python train.py --vocab_size=3412 --positions="rope" --batch_tokens=32768 --dataset="wikipedia_en"
MLP neurons of a small language model. Each row is named by its layer, matrix (gate and up: input weights) and neuron, and shows model dimensions 48-111. Each number is 50 + 15 x the weight over its row's rms, rounded and kept within 0 to 99. A neuron's up and down rows have the sign that makes its largest values positive.
After each neuron's rows, "fires after" lists the tokens most often just before its 100 highest values on Wikipedia text that the model never trained on; "fires in" lists the words (lower case) most often at its 100 highest values on Wikipedia text that the model never trained on.

L3.gate157:59 44 50 33 69 89 24 56 62 51 35 26 55 41 57 48 48 53 64 67 44 32 40 61 68 56 57 50 60 41 54 19 34 65 52 48 55 36 41 55 40 61 50 54 42 86 47 77 48 50 80 54 39 40 40 35 28 48 68 35 62 44 35 27
L3.up157:49 52 51 24 63 62 41 75 62 70 45 28 18 36 60 57 60 71 54 63 49 53 33 69 71 53 38 58 60 44 67 36 44 55 20 37 45 39 42 68 47 36 50 45 43 74 12 53 44 49 74 58 51 63 29 51 61 64 58 45 48 16 54 27
fires after: ".", " (", " \"", ").", "-", ":"
fires in: "in", "instituto"

L4.gate291:49 65 61 47 22 64 30 26 64 36 62 52 20 70 60 68 60 69 46 53 46 64 37 45 56 60 74 53 45 79 32 66 41 43 39 51 60 50 35 57 35 47 74 45 68 52 32 42 55 58 52 36 53 53 53 31 40 68 44 63 57 51 47 76
L4.up291:59 77 28 39 23 62 40 43 47 43 33 46 42 60 72 45 48 33 44 41 62 47 61 46 35 52 41 48 45 60 00 41 36 04 36 45 37 52 56 46 68 54 61 79 38 40 57 71 47 43 41 68 61 63 62 53 66 45 46 59 37 51 48 65
fires after: " he", " He", ")", " and", " served", " worked"
fires in: "was", "as", "became", "is"

L6.gate399:68 64 61 39 47 44 66 49 50 33 58 34 59 49 49 36 61 37 52 33 63 50 50 52 72 61 25 58 52 24 37 45 60 12 56 84 33 61 46 49 45 66 32 51 73 23 44 45 61 39 32 59 36 40 31 43 45 43 78 60 41 58 37 37
L6.up399:57 50 55 46 68 54 56 38 67 44 25 41 40 39 46 56 53 41 74 37 41 43 48 51 59 66 38 51 55 41 27 39 53 59 47 38 52 70 48 07 42 38 30 37 52 65 35 61 66 35 88 68 39 63 75 52 63 18 57 37 46 67 74 25
fires after: ",", "0", "5"
fires in: "000", "500"

L3.gate153:41 46 35 24 65 37 30 73 30 51 58 22 34 47 51 64 64 40 38 51 15 70 38 40 30 52 25 53 68 44 68 16 33 64 67 59 36 45 45 44 53 36 53 51 75 46 45 06 41 40 47 41 51 75 44 35 36 40 30 59 47 52 61 57
L3.up153:49 44 48 64 55 73 49 25 58 54 45 56 42 72 47 26 53 51 79 39 43 49 54 24 37 49 37 38 57 57 39 57 21 32 42 54 33 75 64 32 35 53 42 64 66 40 28 61 58 74 31 50 50 53 28 24 31 55 57 18 79 75 43 62
fires after: ",", " R", " in", " D", "R", " en"
fires in: "new", "remix", "enemy", "rapid"

L3.gate207:83 54 42 36 54 30 39 49 39 99 64 28 28 47 22 48 49 65 72 48 45 40 53 72 47 42 64 53 50 33 60 61 55 58 64 42 51 43 62 27 31 58 63 43 42 41 59 45 64 72 62 85 46 44 73 48 69 31 44 58 60 39 41 41
L3.up207:56 35 53 54 55 52 50 52 35 71 56 27 57 77 23 62 40 40 54 34 67 41 47 41 53 34 44 48 51 46 34 91 56 61 44 52 92 59 63 53 29 70 41 36 42 54 62 31 20 66 45 38 64 33 72 36 32 57 23 53 24 67 12 69
fires after: "0", "res"
fires in: "2012", "2016", "2015", "2017", "2018", "2013"

L6.gate414:55 70 57 44 48 49 29 40 64 71 35 41 32 38 79 28 48 26 75 61 47 41 63 49 69 53 47 34 28 31 51 58 27 43 40 64 57 61 51 35 46 69 64 41 56 86 58 33 55 57 73 47 31 43 29 39 33 29 62 31 34 58 54 54
L6.up414:69 56 83 58 37 62 40 51 47 55 28 31 50 67 55 27 41 46 47 62 52 40 70 66 63 50 63 62 40 25 54 14 61 43 34 67 52 40 48 22 72 68 49 52 67 78 48 55 58 60 58 45 58 80 65 48 07 42 44 20 40 58 25 56
fires after: ".", "W", " and", ",", ".\n\n", " that"
fires in: "after", "when", "while", "as", "by", "despite"

L6.gate297:79 52 70 62 54 42 35 56 57 63 46 73 44 83 40 50 51 54 44 35 82 19 29 58 51 49 32 33 46 56 35 32 45 50 28 60 44 54 45 20 32 74 40 55 25 59 64 51 42 18 28 40 42 74 31 53 27 72 65 51 35 27 58 34
L6.up297:54 53 23 60 54 48 66 47 34 22 42 43 71 43 48 52 48 20 56 53 49 30 53 51 61 56 44 65 52 49 17 60 63 45 49 50 42 60 60 44 40 45 26 35 37 63 73 68 63 42 35 73 46 68 46 47 61 45 46 27 35 58 56 15
fires after: " the", " The", " its", " an", " their", " his"
fires in: "first", "only", "important", "last"

L2.gate206:66 37 20 55 48 44 18 48 51 36 31 37 47 65 52 51 47 70 61 49 32 26 69 49 21 50 24 67 33 41 42 58 76 35 42 33 49 58 24 53 72 68 22 37 58 58 36 54 66 47 48 51 46 39 42 51 57 33 40 55 59 67 56 34
L2.up206:31 45 35 50 27 66 15 41 50 27 46 43 63 50 79 32 37 57 55 32 80 42 41 70 46 36 20 72 59 33 46 48 63 29 32 47 04 60 34 30 50 68 54 60 52 25 50 57 56 50 37 64 73 46 65 59 32 30 64 66 41 68 65 38
fires after: ","
fires in: "and"

L2.gate430:29 74 55 34 53 70 35 74 26 49 61 38 45 51 48 49 56 64 64 43 55 58 61 48 56 57 38 22 40 71 35 50 73 48 42 43 34 57 29 38 53 57 66 69 59 36 63 35 54 37 62 49 47 41 64 58 27 46 69 49 38 48 22 60
L2.up430:44 55 54 48 70 40 36 48 50 46 49 35 68 71 46 67 62 51 47 54 61 51 89 77 55 41 42 32 48 30 53 49 65 50 16 50 41 57 32 77 72 49 55 66 47 34 63 25 45 37 68 57 61 45 31 41 73 39 59 67 32 73 52 38
fires after: ",", "0", "-"
fires in: "000", "500", "length"

L6.gate123:38 46 21 13 57 88 62 25 48 70 54 46 64 43 66 45 60 56 57 36 37 68 27 41 54 47 43 14 62 45 54 53 38 33 19 43 42 70 59 47 44 52 44 46 57 36 42 45 58 40 68 21 57 52 39 44 19 56 57 94 41 66 63 36
L6.up123:43 62 43 59 39 54 52 52 59 75 22 77 45 49 64 45 17 28 35 37 71 67 35 65 55 42 43 32 53 41 24 45 58 32 50 43 54 73 79 12 51 67 46 26 37 48 65 39 58 47 55 32 59 27 40 59 72 43 57 65 41 56 43 56
fires after: ".", ",", " when"
fires in: "he", "races"

L2.gate305:63 46 43 70 62 47 55 61 32 43 47 50 65 57 39 66 28 35 35 37 46 70 72 29 63 42 37 45 49 67 77 35 41 56 59 50 30 56 69 50 48 42 86 54 19 73 80 50 66 44 64 37 66 44 54 46 60 21 88 47 67 41 37 46
L2.up305:64 39 36 72 75 47 29 71 37 43 40 67 50 67 38 66 20 52 39 45 51 61 55 31 84 44 50 47 49 51 83 55 47 41 67 62 27 59 65 50 51 48 73 62 21 61 71 51 70 40 75 27 59 37 55 45 51 23 80 43 66 28 46 59
fires after: ".", ".\n\n"
fires in: "in", "initially"